config = dict(
    beta1=0.95,
    lr_head=0.00658,
    dataset='wikipedia_en',
)
MLP neurons of a small language model. Each row is named by its layer, matrix (gate and up: input weights) and neuron, and shows model dimensions 368-495. Each number is 500 + 50 x the weight over its row's rms, rounded and kept within 0 to 999. Numbers have three digits each. A neuron's up and down rows have the sign that makes its largest values positive.
After each neuron's rows, "fires on" lists the tokens most often at its 100 highest values on Wikipedia text that the model never trained on.

L4.gate260:464477462544523513450510417517523524539510524510461395512518426495586460469437393482500450492508522590436543617453552491548492546477510492495448406516547445512575495518428494555501486469511485433513509574534504538479439564534456459460543434463477540548513473570484416434498458513577456483431523527548499526421534495473522489523477546478539415373465468555510498501491467482504525455515
L4.up260:593555578483510424452549562577435469522486438406480593493532437529481428499585464369492517474465537510497476500514578483486487499440466462521545450456518494484470462539558485474543459488530604550487488521559462527533457492569477537562469484502505454523443538455488456442512450459483479563493508504527557544534596602558576497502429540505476452485553455470469512518491585538476479480521
fires on: " and", ",", " D", " de", "/", ";"

L4.gate282:580544490393424513540474487506571505539495599619440436508511517513460536519551518555548492400558468584484479452479452528577582542437474468397608506581461529485378535491543514526552532473438520472509550537554472426466492437538467458503548555522578500449515487448462489526553530424494518482474499497483399512517443566460504470548429446452473476512404566399470546391503517519493492469504
L4.up282:566544599419513521440504496542547527458514510601536536523603454578560554467546619519496515525563398611540514453465501516602548517415440461509426533501564483434577442499505517460587518440542500450414441490536496536476386569547526434467513518500454485498557553560560507508444479423489480501538497550444489548512549629504564501533457506507540415527425470487487523495491509615489506454497
fires on: " was", " and", " is", " led", " be", ")"

L6.gate85:529489620431550463508452460387612491457411516505558444532470497505521450514535535500544502478515564499576522503464421420476430484621529484411521450474533415516545411476513517545520527539521512569554507495582417458568569559521585562536528588469536543419416473459479464412538530500553583455425586438468421468512509447445489451516544534453522522445467498568463588410550544470533529473428
L6.up85:436568515497456498594510469468520408402479441502502485487547485524485526506400523463503486603454434587467586497459489497376517533544454572512456528439537379491498522437591518506481533362421510451556452445351416546551512470532559564496523500524503559489494682444423499514439421514489488406492529510533422432479432532420458465477531556601575569435468499536556508522453496501539446490499
fires on: "-"

L6.gate145:561487475505472458534418515492452372491432445558506522440403421480456512569560522468501528431468492493465463430565511506548592485463524602477539410601536526461515576500463509424492490548538508469574474486507509583526510471543512468462598455423576413512509487544511415550518520505487495534556543538623579472557498465428468517530474472505515532466549562536514583437575498553518473526573
L6.up145:463445439541491487550452519557460477518433519509559394518459488474472544563536550526539573575444551591492539549532486418534466441440552548486490460441490501460475449435444518483481545459459500484471507496550477482486481504499384491551520463514494470480491502456557423458414418439559535579491541458497545491580549512385564559493447552518424540529583515455482548461553415492538463524539
fires on: " R", " Re", " Pro", "re", " pro", "io"

L4.gate403:567461462485473475455469519483525467512503511539461573524479508528454528508559497501522371517519527541429512502476514427487581466515450442448490601388612530529503454516517514572504566472519620600522545385481535501560545583467594402548430544520519533459521485524466577471560472502443379549558585503421399444529467518505473496508436506447484560499507512461444500487521505588496546490498
L4.up403:544479547396569536505476486441526494534380492477442542444495563476504547452516443548457448503510411454521484435544447507580472508485501518579536592530471489520513521451463480522505553462512563587488476479510516536486384613411437466489449535512472496565496550533477616513550645450504469440501504532507480492488579453397523471504476498591470444608490486518435518497556517463478503493495
fires on: ",", "),", "\n", " -", " 1988"

L4.gate1209:503505517501502553487475478427468490531432562565441481565540474496519563440513499533494548471489515529498363430464514514564467442532476458502596502528478511526463508498448500423512496481492568489502465381457436505513452479464531519543533485470424433486467474485507509484497565582406529471612426460440423483556445548552494531599473508445424490478561578476446576524485521503589553463501
L4.up1209:610476517451536510496496462538545568587462535457577438552533461511512481519511469551544597466489662465493420451452520454464531473535420528512512540495541461376508416535409492499523493533497558537585479533498568518524505592400558464568471530518510604549542394487511528504529469591484520559482473395554454534480412481470543490454525434491449500490546508467517523424443573508492507498509
fires on: ".", "-", "ge", " the"

L4.gate935:440426442540571458440402519490497567555501465545524566577588500444549502446442443458520451544577644429463536560445444555445481543433577521491450421483520532485456454443472489463479549424442607480599550618551563600469610483545442520490527479518480461551383499560540404468402517580571463383484560561499583595524520575550529553554546453441529559463517559535427491433543472510573420448497
L4.up935:521494461560497484464467588579484526455451500487478497470440511470524492501496569429554393454565507563400523537504577480470455492522501543452483508553556368386547434457536510392558446442447532499593489565544518558475459527499559520553525460424490413507580480486502477490520428610455514422459517437565447505530520504466476460456498457483508466480475405486452622468460510523454475402511
fires on: "-", " Revolution", " and"

L4.gate135:553436499432520553536490485517479534504496393598492573479460584545395537408460597473553367446526480519512575525524442464511532581458531511506610521519479512538452543537466561469588595577507569464539510511501523520402492522535513489513536466589538499609489541586478391469479542454577469487479473517476462486589512592474541476503418540536489526494501583489520521635519584476530488564436
L4.up135:502493544530441508556478475523515533463531564485456492547417542476407494505473566496553445568509352473422476505469393432614496464551436459515543485459526520553553487504461566543496566493519452535533532563448535467513500471419547550501559574497511581554546475534430455547651458586579498467523434455483516523503539516541487536435486492487540505567475562541467578490504494542513508479483
fires on: " in", ",", " of"

L4.gate341:514510467527482498530543492465506503470501597556474482376495523554499444455499458558468482567564460542485537493532461538568441559502556515501425522475518511526586492437460434439505559522437413514473482552451463554467509557534489494523547447556498576484620490557459471604472539484521573459528460550443460478516502452531470505508529487531528444486549547458538508557526508502545590533447
L4.up341:479446544524419529492516466482575439455531546649481495430513496438573567534583465434440559431584494514525504503559523408409523598481464428507490502499481459417561486549460483546427534516529423495534543535458528563488548555541495527554553542498579537491462519477540523470421443559542447382452537457535533511549429505523584498567513570520477573507509487494552418425541465494557555551527
fires on: " and", " then", ",", "-", " to"

L4.gate322:481541518447570483522505456577584559420436455500460476545512556536505466460516578561475542471465402526523644520474533496378452446606542487422554458458544532479550424464460523614517485571498587474477429470475535471553567429562629575499460528568556476443488458502509444589457539529519507472491484450523517545486512385616495483519545530469468529585494446554563474525508442448515463643384
L4.up322:394466476532499511657512441464540475502526413515481440546467524465478579467486462531548570592353484579511545507368578491406522573450399572382514430553496571574590480547459489532501487505461581634462523546445489530548496433564484468455480569455402473456423488488588528529595523482509495492457416473469409510435490444443445449586470532431442557507468465459547430438481513534500498486534
fires on: " in", " his", " of", " |", " spent"

L4.gate618:513462416411570513483462495448505500507458535535552501500454656506628521422512517439381502429526524528526484539530482522538568547449466398442495494574429590411537441562493439457528504437470542479488581474610520531453523575410552470563624538472530543567408551513506480590509584494429537439538536462455425537584484528502525448485428400571427499533410576425578479443491489433601496500497
L4.up618:535463410520401559471502506581609482485503389523449476623479502493495542487614526461497478454517553532602468508561542562545608448468509388485537569527464512576542440481476449482562500475473471548486516505520579584498470489439459381437522584403498492469467480517448446496457444456449566492513540496491481548554568572553410382475499544514465424498508536472432434443460462505536547502572
fires on: " was", " is", " were", " are", "-"

L4.gate826:516461477479536455567577483446516498426516500476458463558495491538481537593463432531449620503478572493497558487421559528527465500411523448495533474542620443529469551555453550489502524482488392421500520494496525414518527446523468470524436434436435527535493443437497457517572544433542506531565478554558452495545549500540477499483529568494489456403457414556572519451527484587519525515508
L4.up826:534474537433504422447513454516487501538531452505453524491511512394453429591521630481532458412437465537466395510545588498474479573505447566498517494478494491501521576500508481557528407476493469524501484588490603493482493363501397541504547493581494492482425563511554446467486528517474512512454471494510643452519504485462497492523481449524525449493488565329504598490493524426513410491571
fires on: ":", "–", "h", "'s"

L6.gate688:451512465523446503455622543498502496599501512555478499464499589445458481523460584434554528392411484505507510497498564408571471487486514522534480397517559542589472369480596518459536488508511458506459566490511545445535435439515408503567561512537523511430541484542571561543537610465515511428608524466551481549537507495431447525560539537497583455607442411481556440530529612470517551535491
L6.up688:566490479466427495510449499471503486549573515567572434533502514521479554540580478509622511498438464382449456538501528527618565497527552451495505563492379501529553446475441449573546505423525471525532535495579459490510520464564451529509556542498488520491618484548546418445446603430539481508482484483517553537455490443462459483490502515402558484530520439512476400564438558455444488496523
fires on: " and", " a", ",", " first", " main", " an"

L6.gate1292:484476572496493433456428511490478546506464472556535612461476502462440477507445439480507461480441500569478382471581491494501516484553617395537507529463496503547490563430570458511509512465426558496521476488472452554577487435379500486583598498519468475495497583468492538489458526428558499490562557568481436506413591381498515430517547422500485519489525587513473443538500398586535459559483
L6.up1292:497477527477493478496508478471491541498407490446518569507464518455507513511433475519436492492440514555480515434497518508575487515485510557500512619481496558471462522413429478510536512454488426541434565398470539598429507543421438500492422486512419529431417403530446471531599530443479426493488478615494549470525443503498572528395574552531473542479442600500498551579462463558541506477447
fires on: " in", ",", " and", " of", " Phys"

L4.gate698:549511419544494448476462454559529429485481514589558552514496447461472529538535503474607475423522451484451409496448433456506515506549500431412553423507525521434506472525508531423443512507519526533424470521499517512491494515498541521520445560509473495549474541454605532454494426510495466511502639518411499522497502491471497375474524566529544500559475529557551575554545511465573616467510
L4.up698:528485436447514541480529456545533416494535508511517490422482465482568530493543484526449505505590439376529478582501574534532483508457474552489555488536461582531499554424524578475541589444547498539546442585561517448422486568503492474538557587565463613508545466413519557551473422512563451540475595481522573511465498466546537438508486521521497473471469498528474671557479548505510432513520
fires on: " (", " same", "born", " or", " Gold"

L6.gate1154:485389508533416486517429539536577487425484568544502505592496512464472399479464479475517517530470559490503505435499516526447486620433468547405544397586517593542496466539526525665489469535444547595547480446507519434475453447510545559542492512559509513464469487531503447463457504432438536510386544480450499627496526505575467612487438512610576542485462452583444439478573463537491583453529
L6.up1154:461417476520516464422509388516553497553515546482500486495514518514508538547530512521473501408462567466509529488573484457541619510455501568584499588439500552510496516410493498480534493503438560493536536509451523495483567449537533606506448453451530513449481440562465550444572513482530389445436550458583611433498487569453514448438485410410507461505498459514520420406562499488459521562429
fires on: " that", " following", " as", " They", " which"

L4.gate506:446422415532495485516506469434556454398549575526586454417561370577475443491512480436478533435512494546488534543512565552514471459468457463424528615557442498455509516518581531536584604549521468569503551472478525486475499484421457552601523539457443418563515472518500485496469541489556522564446479599464484576522436442530432566537471507391492483458401488405479468420467497387508516556473
L4.up506:545534554501518467516486479546572527465428532509526418459497490416419556479560438503448463564463507444450496522438499508509509430537547553541450512419482508494521435425494487450484460413497465451550526556531507574571540506451503404549531506524499444558469510399607486508506546451487593409523517543485509441404583562510525374524525442503501493541434448523552458491543438541483410605360
fires on: "5", "3", "1", "7", "8", "6"

L4.gate146:441443483525477464517565474476523514453521373567402514563485532445530417533368507514527440460524446492503450452498477434484374520547572448543575561482567521540523444563416491527502595519395519525468494538479449528471459606601415469442518491519462444479552466518470429462548584419436438548551457473467552522476486597497525518537521420534565598499467540495478550514552485517619431565596
L4.up146:404508539595499552523469558519507595504557549560507480505464512467505528496490548529424551459420472523475488568467517509511579522542493455479572562434541419433569430485469592501472490436545504513526519525413392469478506595578473549481447468522513494511504467491514530512478433485531532561467456572452538486476502578448480493505484542475498482464567566445410559466499465520586533547527
fires on: ",", "\n", " in"

L6.gate938:576469493456552542478469529495425487461427561560566464462527577402559593452482575436493407553488450446527552493529553487435538530444525571575504593519453504481485476496531393474519523518517536542558532449601517548449426445406601510507510498533550544592409496477610548501456512448641465532464444507549441480484515481489576509500519443451420551445515533582515445513526507523424487545508
L6.up938:549519554467500480493481449590496536444545571567524551532481519532566386464622572421511433509542521483558487636532537458558565460531405473420529462419422528536542449520466474571531495494509551492485551508502487539472537505455517418425477501474502494415467535490393451467579424475497537580410505518434434487536486559501468564512584500532474505487453432455495588472502536500480452481433
fires on: ",", ".", ";", ")."

L6.gate1080:548401541453486578511455433646519480492544553575498505511494491465492418578601537538507573511482581537419468486521595463569416442492484521570500478445477508486501537556430507480567389477526567495587501486452552488590403490450512567610497494520437462486442550547475560480509453544464505489443396480530497517509561504535519463507549477555479530529474502502567517495557549459415611540459
L6.up1080:488579388449469533415548506437436540505501583534646523591471507601484482484420549495407455454470535535478490485460571499457517576527472496458476490438526435422573497532564491533552479486475519485526548551584430459507497600481436498497497540479419631593517478439431496498529423483501544552490428408485482535500488488550535432534437474506437571472509563525548491451500629519498408547482
fires on: " A", "-", "."

L6.gate914:528547465520410487477510448501573518475487496416487561409505529491447513533409481499523495491510532486540557566450585493433417511564440536446526578489508546456509476429504440406474455616589605459530449486518456455458501445549448436580497553446532497427565561521521532474396498527582475443515495532528393483595543531444500450526496455575446492501421516540514432377560567466526625568498
L6.up914:534477458468468460580486532505453480536463551507501494464554515501495565481437415450558457545372423459454539556428480453522540534509621461565491626466527461508574456542373511524492524531440328576532534507492551484470528500537612533532516424490580457474564540503474467517599489534498546500520538429368514538548520552515527488561506490520558438519505463579461372568582445529525595577437
fires on: " and", " or", "-", ","

L4.gate1336:612415549539491547563478513435537481476407489502533516478589509579495521438468549537497531498595503514387450550499515500616521496548534472488450401558499445498507431514561508481501539579482491490537538494459560508602451449568538368530482660483452444495517562576446487468397507545527528631445564500474573556499496444562539482472494457435483497530468581534522538516470553527395480580535
L4.up1336:539466442612537441545559388453518497535608473507490406500532496482536580578434533625484530516418512483472475511480552496468524489452539519523546636458513426563504474478459481545517475455555582431504551618537518511524496518485574505515465544537447554491486588456498497483516441478483592589525461417528445502444446490655576529536441525480488464479442548456443473508515529476375481524537
fires on: "-", "L", "(", ")", "+", "r"

L6.gate1046:499484525476457505541440518519464532466438509571529506444490499520483509509560475473436383458547620522495539513508430467484471578511513541582588455521473442401505546432479503535456560471478539529498458516523548489469535528527462499523496416453579509485425551511581411540545549441497444529382528488438473474598469527610450544554463463476632504458532516522522494587589482496625454518459
L6.up1046:524466487527579488438561479502524468435411562412511462469501458543553486597616527459496404598546434504475600452517501600561465426468497493611494535492530546494440532540510427490540489526574493562518576628537519508572550527512376454463499544547506485558525533500566546469562522467510530549431463466525554486570440596480472457527515499463478527433438544498477452513443527469467586519420
fires on: " of", " to", " for"

L4.gate1257:572459454448459513438556516518525487588534521552493508487459478485485450588450390544472520519481450583478421587487575460611512488553507535493446586499544520542476529442445461509439400431461561472554438464487463426470488503540474518594599415541435559430474509440409582543452534491481523520536511489546579431481531529447524506441526500481446593495512512467435538535477549530474534570519
L4.up1257:496491547465442580461558501461509498497547425426497507631494489479429534476495534485515470449521431471402511524534558433551554541490555520502411529465523431510511525495467470475538445544504530393558583530450432413466428509451536491541478419449396520501438475560441523497494467457531404476459467452521586517516534611449622618447540476497493472542510522538519546566437513453467426522486
fires on: " of", " in", " for", " expl", " on"

L6.gate343:489541379531500485526517448463596567532409544490618591530376431505486469511559461553569529453574440542537464469548570581624484472446519590575521408558565530572527527491497561515543502462517521479541553457603474524510556448486561463520510447463557511479497526533508507613508474563486528513554476511536357580561509511399514491505466530530528535465561491568615574520572466561531534501444
L6.up343:590483546415540453447424493481615516565475492440562494490561481570437503567469481589481517510542527499587529578483487453495469497448513446478464450447547508542528450504485499576496435592469502510610521538484513428492469443472476506517512500449413542546576392502472434455485544488542478533371511496513502476503556468563523506523527439502559495530577585680491513486529531502490471496474
fires on: " L", " Z", " Re"

L6.gate1298:474539400481614573430492445523457408477471457606508407461398561505482547473538546440460419532562533544434443480466504495620512371444519528558475585559514488575498463536452550583469582558523609582540504546597545609589463497439534446633468503438500452549562538549529508554431486498511448459443518557467334480565561526513432459530471430557512420527507497514490482540522512552454522442532
L6.up1298:541579530492562537428505464479470487593398460484472546447517503437495508519580456454510528480554496486578528414530473445512481437504553501433401533527518458592478449508554456456479548593419583531499551452563539502536562519405461449588519466444457502433581484499543489486509476393541414492456607516410431550495506491582449489453476482511473489472443509470524523664585474559527544402474
fires on: ",", "),"

L4.gate1313:546462441488575459436443433558506551447536498491521519555471566485572470410507494547475540598471487519539452501522401637463516500457512418533514499580470509389550555474508550454495440524579559531451565445479429539471550456497512518513542508568457439610514548565470466507493480534497519568470626434565554485525398442616527568545476547436465480536552485506508515553514438449491416526452
L4.up1313:473531415507537485544449525476502553458501610553449482484462486510369395507482500535496466423559564512679560436475490526479497505560550463411510549589458434478536471485480473418511510548488526467518483391560444533519490451579541475601551529497510442517442510523420483471483541444467543486532494508630508426488482435529494472553565476583596528467609587606530477511591505520550491501409
fires on: " to", "-", " –", " and", " -", "–"

L4.gate413:513450522488427466422499488505550488528499635503513470494593497562441456542496480492580513412532507475565530570452393510498507520458509459529478478524489541493512435482488499590461482455506532540556532585455461489457474454442511480421529558551487486543519441559536552510494456430604518551538614507583460606438570377532472546465480466509494566487452484442484522399526517528559396471491
L4.up413:547480523479496497472524514528464523534437474521582506501546436524577560506480508633477530468547499515531521574460534505489539412393489408558572464580540520501484540446587462539484387501532398421431439616443489506544530488454519531485572591474509483511459536511488516508529460510528510545405467583439491449437529434535504548458550564576525431443477599579407404587570508576462529599503
fires on: " of", " the", " at", "-"

L4.gate982:499442514521541487495478518510485531454543502589457637455545459445559437454501481482510528501516527562517498472511438505443580549511526532492421497540488459501536521571481515465489504491424470601511543429488462531537613566456602514484430532518496486564563490579473426444473564478573565509503497458478459542545501518443508499562491499466531485544505458534508384442584452490497539529451
L4.up982:576537456491459447589507507534601480530513557526484539498444463556507475476461521518525534456556483434497535454405485486427502411587528453500514565534444437501490467474447502477487515483453509522460566482575463532497564519537529476576502544504566469447489395512530492409449478475571466493567433450511441450473437425430530494534472480571536447474567495547561469414454465456543527519444
fires on: " and", ",", " or", " to"

L4.gate1309:491473518460541545460480594545502493545523488549554530459532482467476453571448519531493480481520535391560445613551540526530555527506546542556477503529519499488465488520501488441467645409485464534512426526495482490519379470603410508532453490521544471501490485459479481564468450564496539477477494494430567551567556470521540505492449386477541416463507562478540451487496553510483523534442
L4.up1309:470510544535504480455396524535460508462400519627549476360535465513508442503456562543559493553399507430448541558563413464529445449490476483532650486453417516388466505472427556428491476441473499440519382496564556515503445439533478541514473540441562449411529520464450478605481468565560430519461573473454548440521431451488441412486554458548523548438492487531407532597544564510532515544480
fires on: " of", " to", " by", " |", "ing", " for"

L4.gate573:514525574482461449498476475455451442571478488513486553536514508548508409437500476510442483500444536479647528483461604527402518501453623417373434515529645561548412406529532413483504527443461561502401378510566471482481444454505510514484456520598444519551491460587561499490513540471541482488545469499475582563524487482621467547517532460576426564430518472553523513466512470445413476508517
L4.up573:471549511484457473480534585459451552480379491480442515551492520497583528446473525548499544481529579469503498502463554502441507456533572489483610496531454504541527544506447401560546378471433594542549494497504461462499506409475523495558591589428447582481412531540467394496543513463516394517463521457446497576490475561542578442500497576451432436494420445518453529541508536480514462591476
fires on: " in", " at", " from", " of", " an"

L4.gate195:578512449448555409519471540492515513527592645569516457545519487395362572487466530425513488475591508626494427511535462548487518575436591580455583524578555475477538473548526493479570519482488607418532549500599575484546549421508536389604488522453447430546443481407449518595515484446457518525477461563499440469467486546472522556484384500480499515510521542385468476533505468614486516502472
L4.up195:493576550415460505534555552494571482547482565551545492441478451439511493491371470470577453430495440465454568446415550449472565438591458422518445435595384451529483448550461454556493509489521470581478525490482479540458477462413467617493464514476447447503489521513526502530491540466544544426548473452394510460461543426504493492479383481488472476642451510532461522454517604492414526521463
fires on: ",", "\n"

L4.gate428:461423593483449491542457489576553520470444494492542529510479616479579447489528486540557489492474451503550496464526546529534497459451568497468557509452526461453481554485493574613521444545442526525447524509470451413435549465401548491478506554534517487522462414546517471503528409542515540468429487579420557463575558433432539510579543467578477522530442447441457554476573556488551446517490
L4.up428:571406419519440521542564481585480490431534533529541420475536557494528560467501503427508419537565468461537480531443454417479523484462444552507512406521500496430562588481495550562502481556576483488419537439501544357408555497441471609557572570529480453526534496466533509526555548500589495459495444535514498490531497517528488560504569429500521593574426532549629442510492477556556499466515
fires on: " of", "–", " Result", " L", "ux"

L4.gate1318:452539416603561508454512511446456554527473599634540564470505438498508517530497479442566546517498464492452481523517448502466434531456479457470466548478535611403456574596589446448496458444576533538589500539507587464395567484486512398536530457495424472512411448402510496561575593478514561477546429440487452437634458440552453507507503473541487516427544502583509583549404434485524510453572
L4.up1318:495543433485380519504479594410542541523635476498460399519536552540505555402549485555411596437520463559534541543534436456507535487491549503466447463491525460534482562493507531467469354546482486553507514608573546475588489475458446435485505528454484544435473415544549554471431541421592496435477568434502485447480429510509477452433459515474556468490582526502520512553457488522523476452503
fires on: " is", " to", " was", " are", " were", " as"

L6.gate1062:442505524542489478558505519528474507524432526499524544526571419496521509492410475496514512562524566573534472503522537567582501389503444493476433527516553526494538492482470494611470534514587471572542538626549525571440452563536502414477604535480458447537555574375511503633590505453463468519429463563512548532506521452517554491438553513496544500564516559557527590584549478556501472573495
L6.up1062:430568513454556490531441489468527423469460494487582537442439575465436545569501462484447435483539481535509519500478545490540411497492565519513419496526609524434564559559478462534580458549511505586548570452530505533573491583567479477514476448464579531544465479500330572455570479491525523568488443510547512565488603447501502523466562396529464562531530526516542540510518446503490482506496
fires on: " in", " Re", " f", "ro", " lo", " en"

L4.gate385:536409460512643538544579538503682409443544430521429482529445437513497439538498559552471585524396491542516490445446543497439531492475487417507439539580571542475544516494452500471504436475533390493440470495511507518519443540474521489486409568527609438458492527506631518558484436556468455456533530553515466481560515536454576523412461541496522513501491496491586530504480485512526473516472
L4.up385:447483453499511522499485492484572527579448493559455583351535623503505495524450504436472579522534556504573488470529484528475485516468482471488490470430507498503512542524429443524574372597438449516477508567510455582468490641475667431573504542448479574591402496475580480526574510502466498462484527403439516519483512513514497459453523556536512538537543562537472522508513471440552533549540
fires on: " |", " /"

L4.gate989:470501516469459405572502523374460582330580370538510536496407486543469596438551523527537483503501499499574530486531494422473509547549501454505424506448473499480520475424492511467535459477460493548503505530549429465427461517437429508549433528482545483527458503485444561466557494512579491442481492460546482464523488458548488406572519477571442541546480529505513485427466499522538484522486
L4.up989:537433551488482480644449544443556592451451513409477420459537534432480531518433472576474396500546501540536509446515528524503489552527529538514521624493554491505506531504427489485491607514472424437489531520378525458501544548600586462582445555473592420498558470499552556457497471503519484386461491443480549477398391461502431550517544452497406575410505377446456502500550515448444507516438
fires on: ":", " and", ",", " before", "):", " past"

L6.gate1147:487553402498514482508588475394506422505535535521393438460420459445558507544523515462453488504478488513481474341517497550451474511426446564440439489517538447462495538463522409487549543458509580444525518453569509465540547477557477399469496489539471526501427512482459555498480437550559512484528401465450503495505508391479455461466510512423507532516546521526479476514558538558532575483571
L6.up1147:528502482556496439409430498543403520456434377507498502596506543561550486510524544482545477405376477500542501454597476528496496439480406464522432493493519528534538471526509415540620523437515543498529452493506591610328554463526475484483507570441544402471499562505380442407511551505619538507513439500542516483610499469416455473524473508521497522554495603525531453564465551429533605560523
fires on: " was", " were", "omm", "is", "w", "em"

L4.gate441:400546513448492521502535449504510388537537504423432506469518515413413539459558496487508507499469567456465460494477491490608431450557650624512526407508518522529409579543550461527525465547395507510528428520510555391449415476501444464527522462457514495506487492526552524478453411462496536475449501390532467536532506438494495495448472409576544463526520524592558465513483408510546357533504
L4.up441:515504553508540402428547531483507441553473517499545562453487457561461459528382546381484464531456598415466490513604500547617530459502482573488353600540484536454522521501426538461539432558496574427567481462512630514539387503585475533542388421469485399569481535471494508459489552495557529595414505587456485586519447463501539485478479495544503534541588543615462449579533414488456496486425
fires on: " from", " of", " to", " attended"

L4.gate757:534541486488441570531557423542481522519480452501503521535459466556470514387534513533527556468514511604410462462457612555526355448449535449468516468500524422571416413484389587542390539538476494562341436552487451505511546528468516555434470429515499497476488445487485555509509495520519495486526425470536472477550520391563467515534535513512536484447516490454496462443434456484449506478510
L4.up757:429585546552455476606449434466508442495464467561512479558488453540489513550511499386438431442524602490498509556392476579571472505596632481513461427415427543559490437573560472473530551505475497567441537602530452481500501545484484532496509483470595560457497458493456479541600479481480440366475556555480436475526430500435512501438476552415551481529527501464497406534495490475536556540454
fires on: " p", "f", "p", "h", " c"

L4.gate75:488539404450503471549502511419551538521555554558551538434451534547537528513427517480495526539512527362441411511518469482517498470420459458482433477512497500494405534466509485554556479542474426546605430526527463472473510552501414500491484504498548511526522439462560529549569529455554544562489476519430464608570522416395542472552522521537493347483487527587431505552581546489567584508504
L4.up75:561561438578538517486493584504608417478464488491475416632468510482561386583479571493474560505513450491526506581466511516447494503549480477516506510582539487551474495556528533490502488536494384439395440400529510540506521570531437488546567445579583398475423475543506536497587558457569569479467560546485484500578451538522436575497438497443499505423536569441439504456573506557509441516532
fires on: " H", "h", " W", "el", "y", "m"

L4.gate130:466566477516478469444540540498467443590682513539430542523507555560544508533419434517537494444465472454418441506516518517430470432508569500412553509456579571569467557555528532511503523477489390492515363523514510487499466465470452385493518540506528452475469540543577465608560492536467509560479382506586434510490466458560480429475457406542536481485469402562507506562468538460502481476429
L4.up130:535507534529503468534446491546617483540484536554579471529442562396517467458516524509553543464474473519521465517463597593516444450508510518458464522553544390505531557434472482580407470501451407534480457523557528523467566421496536505481495426457476453585517506492489567472517507540476515494537464546571546557539521514591498454511611583526510497535520407486487513486502465548537404578492
fires on: "-", "h", "f", "m", " off"

L4.gate949:462474469536423486495477465486483523401460454546498444497494609532528439475440446439506466421504551519537479512487467527494564527515592529518531583548558510573540596469475522476544473519527471468486469510556444430479495543449545451448567558573487482462506510453396501553528559459445490593552463439469508445494430489522478492480564487438537533468516409573464428417523436497588554569474
L4.up949:543569507436528474497501585484521442622514508531510476487613443507505513395565468506557540501536487504530543464557484440462516598550528445487423402431463453486436490503450542507551468534609544570506538610480513425394556464552493413549423488466500527530625453446524394454546547571520427511550477476490491535483550423380558541487463433446558458539505570483547493546550533515510598544469
fires on: " and", " or", ",", "/", " these"

L6.gate1003:474462560500490469447468466458454518463462524578521468505458499490537551463457485556526460601502506456591457515479550432432509478534531438451535480456493508486592434585600526506428525519507403523502637577464515549619496480478548530503504460484485448474503524432518494460455540473419520518498586456509384506498492473457524536509507514560465518465534445524514428409436489499537560436458
L6.up1003:505513459478523499593549375474577512410491511512562510441433485495529512483553506606528532494473531450521575484456487537565477417549463497503473445510517461513468472550607517511532524465421475492572542563563466496528518515524492542582539573500489558442511524514571520529497518492520464514430503444469494553546476438483518493517536467505477480438539563502420486481517499536531477535547
fires on: "–", "-", " ("

L6.gate465:535520550461545590616548466537489458454501404593534486507539533499455509439606474494631573581450554472530512514546409509555451386432442541549565518554470409524446557483472463571513482479520512503476459439565472447459515462437491414591488463536563409545535565512518541476466479497544522497482444532528449506552519513539599524506500453482475525520524491563496511513583496538562501557594
L6.up465:553517486449436415548501470503522470509599497554480448585451441573506484525438522495511489465524451486492469457426480507608549449557453514587577432481607511488498531514463545398471482511425476546495514445454541511487538465432571559438529482641500504507454429489477533569482473481494483459472568463520490515586516553485496535473527431523445463576445491504548481486462594558506495404560
fires on: " |", "%", " of", ",", " was", " from"